Part of a small language model's weights.
Size: 10 layers, width 384, MLP 1536 GELU, vocabulary 4096.
Architecture: LayerNorm before each block, learned positions, biases, tied embeddings, normalized queries and keys.
Training: a variant of Adam for these matrices, 637M tokens, 9717 steps.
MLP neurons of a small language model. Each row is named by its layer, matrix (up: input weights) and neuron, and shows model dimensions 64-319. Each number is 500 + 25 x the weight over its row's rms, rounded and kept within 0 to 999. Numbers have three digits each.
Before each neuron's rows, "fires on" lists the tokens most often at its 100 highest values on Wikipedia text that the model never trained on.

fires on: " ", " /", " |", " signed"
L2.up833:507564495502550478486496476476523486475499496527485533500493439539496457464492500469478497505488529490518486550547540498502485517497488530531530532445468466446499502438439503506478509507491480507477519534502520486549476515491552516452505500505518513532501494541487489544468474496538507499485496505523483522500500485502531485469485476517501490467564569504537575466491500493472501547517509468500467483507498462511532528498519546520498510491482481526491542516523536495458483487466484468533457476468484496514521490472450501582505443513466502519521502496507516494491490490480533482502498509505499509486483465479482499475528489496510501485555506495510519487551506462472464526528494555490494503497512501522519515517519469493506506543495505494498521508500499483497513504481483

fires on: "h", " H", " h", " c", " M", "H"
L7.up1221:491512508518523510523487481461479482524447474504530552478481483492469521479479475524527467480519531528509488476520499500508542481492530471483518501534483496499486488491474502490511508523521531488492514524485490506466506470522477513475494475523493548545524540503516505496453518503521486494482525490476453548499514509526528531440475465487531482521514477475506511517521515464441533488477509495470493479527512556498535516514532486490502508544513514493496527526502493530483469445491532484519503510523451492540514492526463519462492486529501453530450464513506533443505492477508454481504498481483513508479502517486474515529495495539467426514510466490470520470481443485508510524537493493521534530522484475539497522480517530510494484501482503467494501492521498512543528492515553

fires on: " ", "us", ":", " |", ".", " of"
L5.up1313:485531529470503483538514460514466515461539489460485468483495505504503486495521503465497496539470500503500523506502502469516500466504517501502550478457539474469517488507477530502516502488509463507493515456480544510495493507502508501532552501548574534528486475522494484533522513501476482506505549535479486477492470527509483513520509502463513583480516515509487515486524458492477524502501483486474520541528489526469481520467530541515507536512503483531537513535495472535470517490488486444546486540456456512504507458534456519547474516519486514509524506495493539506507512546486502478512481527487476451523496479493514483480504471504517466561544480521523482536474529466466495523500483428502478498498467461482499538466455457466525515515541497492485494501502487492531506496484509

fires on: " |", " and", " became", " while", "-"
L5.up350:507511514505515484518473518492530505516509444499513472520486489540524458485521487516493503503508526511572505473497520513477517505498478454503537502453498514410501509485491532498514505481513529485484480467502472488477511492471509489517508476515487496491438496494465485467508522505483470522517516538470517541507467514530485501481523519470528494515536504528492534482522490520477561501485519523481530464510511482506524460489520494483498468472492496511496494507503516548519508507503496515524491469489511505516530492547459487573461504534485469531489492497466469490486516468501499498506467470482494494510580457488499526477544464485463485482534548541436437536517474560506469475543486564531531492527507502461493496454496516454495547521496500487474463535502526478507512512476486

fires on: "In", " in", " In", "9", "C"
L7.up1532:479452468480482451529501513491542521543492508503536540538486457527501537495511492530442542528517505483534469482534501502518497484498498470482478536530462495459520527496500500502477497524527552514496484468511498506502464442438539527498478474494498488515492509477482560467521521540495504493492500539494466487558488521507497474521530488492525525524514532482529551503498519527524505506472540477501484547537500467508519464486459501470505504547465483463525515554498523481515481475456509482546464514466458461480486461493458510478490480550519448504479476494475512458502487501489484503476481462455484497476544463517527494518501485489497436481464470520523511522472488492497482508508498527550535512505491484465538497517535506509487486491501475514524508507469548490533499507505516

fires on: " |", ".", " ", "ate", " p"
L7.up210:472473479496483492494487496511486468488517524498506510489459474486499483489470499492470501502468527505465509527527513495517459494483509522546496528513505481487492505487511489547526570467448500508468512501528492530501497493529495514498534516518534492501472507538477485497486426497516522514513509479453521528480463489484465483488475489505500572469521478512508512536552502515447509476531493483538500488517500507447575487513498485520507542476460493503529490507527521547492490540495483443517524502483518506504488476569464532535507520545527509475489542480479499467522449477442469534484473497489484485509549520519477472508468502550505455503515463514505510483533518489486487543523567507542501497500516445499512494465525506450488484536506484509467537521469470508506508507498507

fires on: " /", " Arena", " Center"
L2.up303:506523515453502448508495457514518524482531483513522510509485458531513482487529458508465500526481521468521492514492513502521495552509468450515522517484464485476508534455515531506488516507498507541510556474543479459514471510484544488489511524533525503502526469516491460515535501506499495483486502506499497506539495510522502474522518488484484518469540539513513565507526528528475499554473529468488451490556499493497501543475522492532480526485502517496487519491508485509486479526482480438532488461477472497474495464465477533549503499538498533515488508462523473491495478504464521477516512458484465507515478468514489482480530486512456482505555492543495463538551505472501504510523510506512493531469538496516517489523497487513520536517474464510496517547492540514494497500516474

fires on: " while", " and", ".", " \"", " because"
L5.up767:519499503446517503506492493476493509502484511521453499488487459484515497527481524486518508484483503536543465495523532526483506521446489521493501524488483469467512501517518501517492507500495548510458510500503466569522510555518470518490482496511495489469499520495476465438508514522501495479474539503484501498543505477498581495498491522517517529526525514467527499484515507491463489439523515480466514501554526523504506512470544509478477481472548509505530541518486502500493444520497493487497506487505467502508520474506450542533496528468504481496490491498485478501498505473496533524487529534472524495516541519497489461490515503521482480460475520474477532527545474519509515487565483536516444506519534516477484486464497504497496496513501534485445494522506533470493469521456460

fires on: " c", " B", " M", " r", "van", "m"
L7.up337:460507500475510516523477489495491508511475504565523518452456502507461475482502488439477496490459520499505500523494489501520469481464511513437498523523490493508492496486528511484498507542526442489527498499510513497482530484492479526503498479508499507506508483517490491479492499539470448493496502482459526554561490527498488526479455458469519464495522438525521506477502471494482464473469510511507458458521509531499539578537538485509516501510496508491530518502521533541500462501480503455513438518522507479504466532525514441488489516486500459532519487547522493467493518512534491506530441536495470528494483461496508476512525524526472528498564529473481501471502539531489474488505477502443498497539488470507482493496510515447494535532562514508446481489483494482485481517518509

fires on: " in", " well", " outside", " According", "ia", "ology"
L2.up1406:512478519484540515486536517443523505529510512486503528475471500513510520518537534503538557515508542514494471533532521475512538546513499495504516509547462501499528491507489461479500480499482510487551527495495475484507477508495517493548519486525470476558507472484499491469503486493464467496458495447519497525511482518484493507527514471508455503491475497504484491509476506503497534498490494441498477505504518477509508554527501494485500504491469506507519522528539482510490508495511471502523468438480496479478507429488497531509443501526499494485497475464513507467481545528485542517456479463525469474514518537492535476470480519461507500503535549497493499490576504522480503461512482510493494543482496521485463490469527538507505502521509489499460475500488481451499491538502458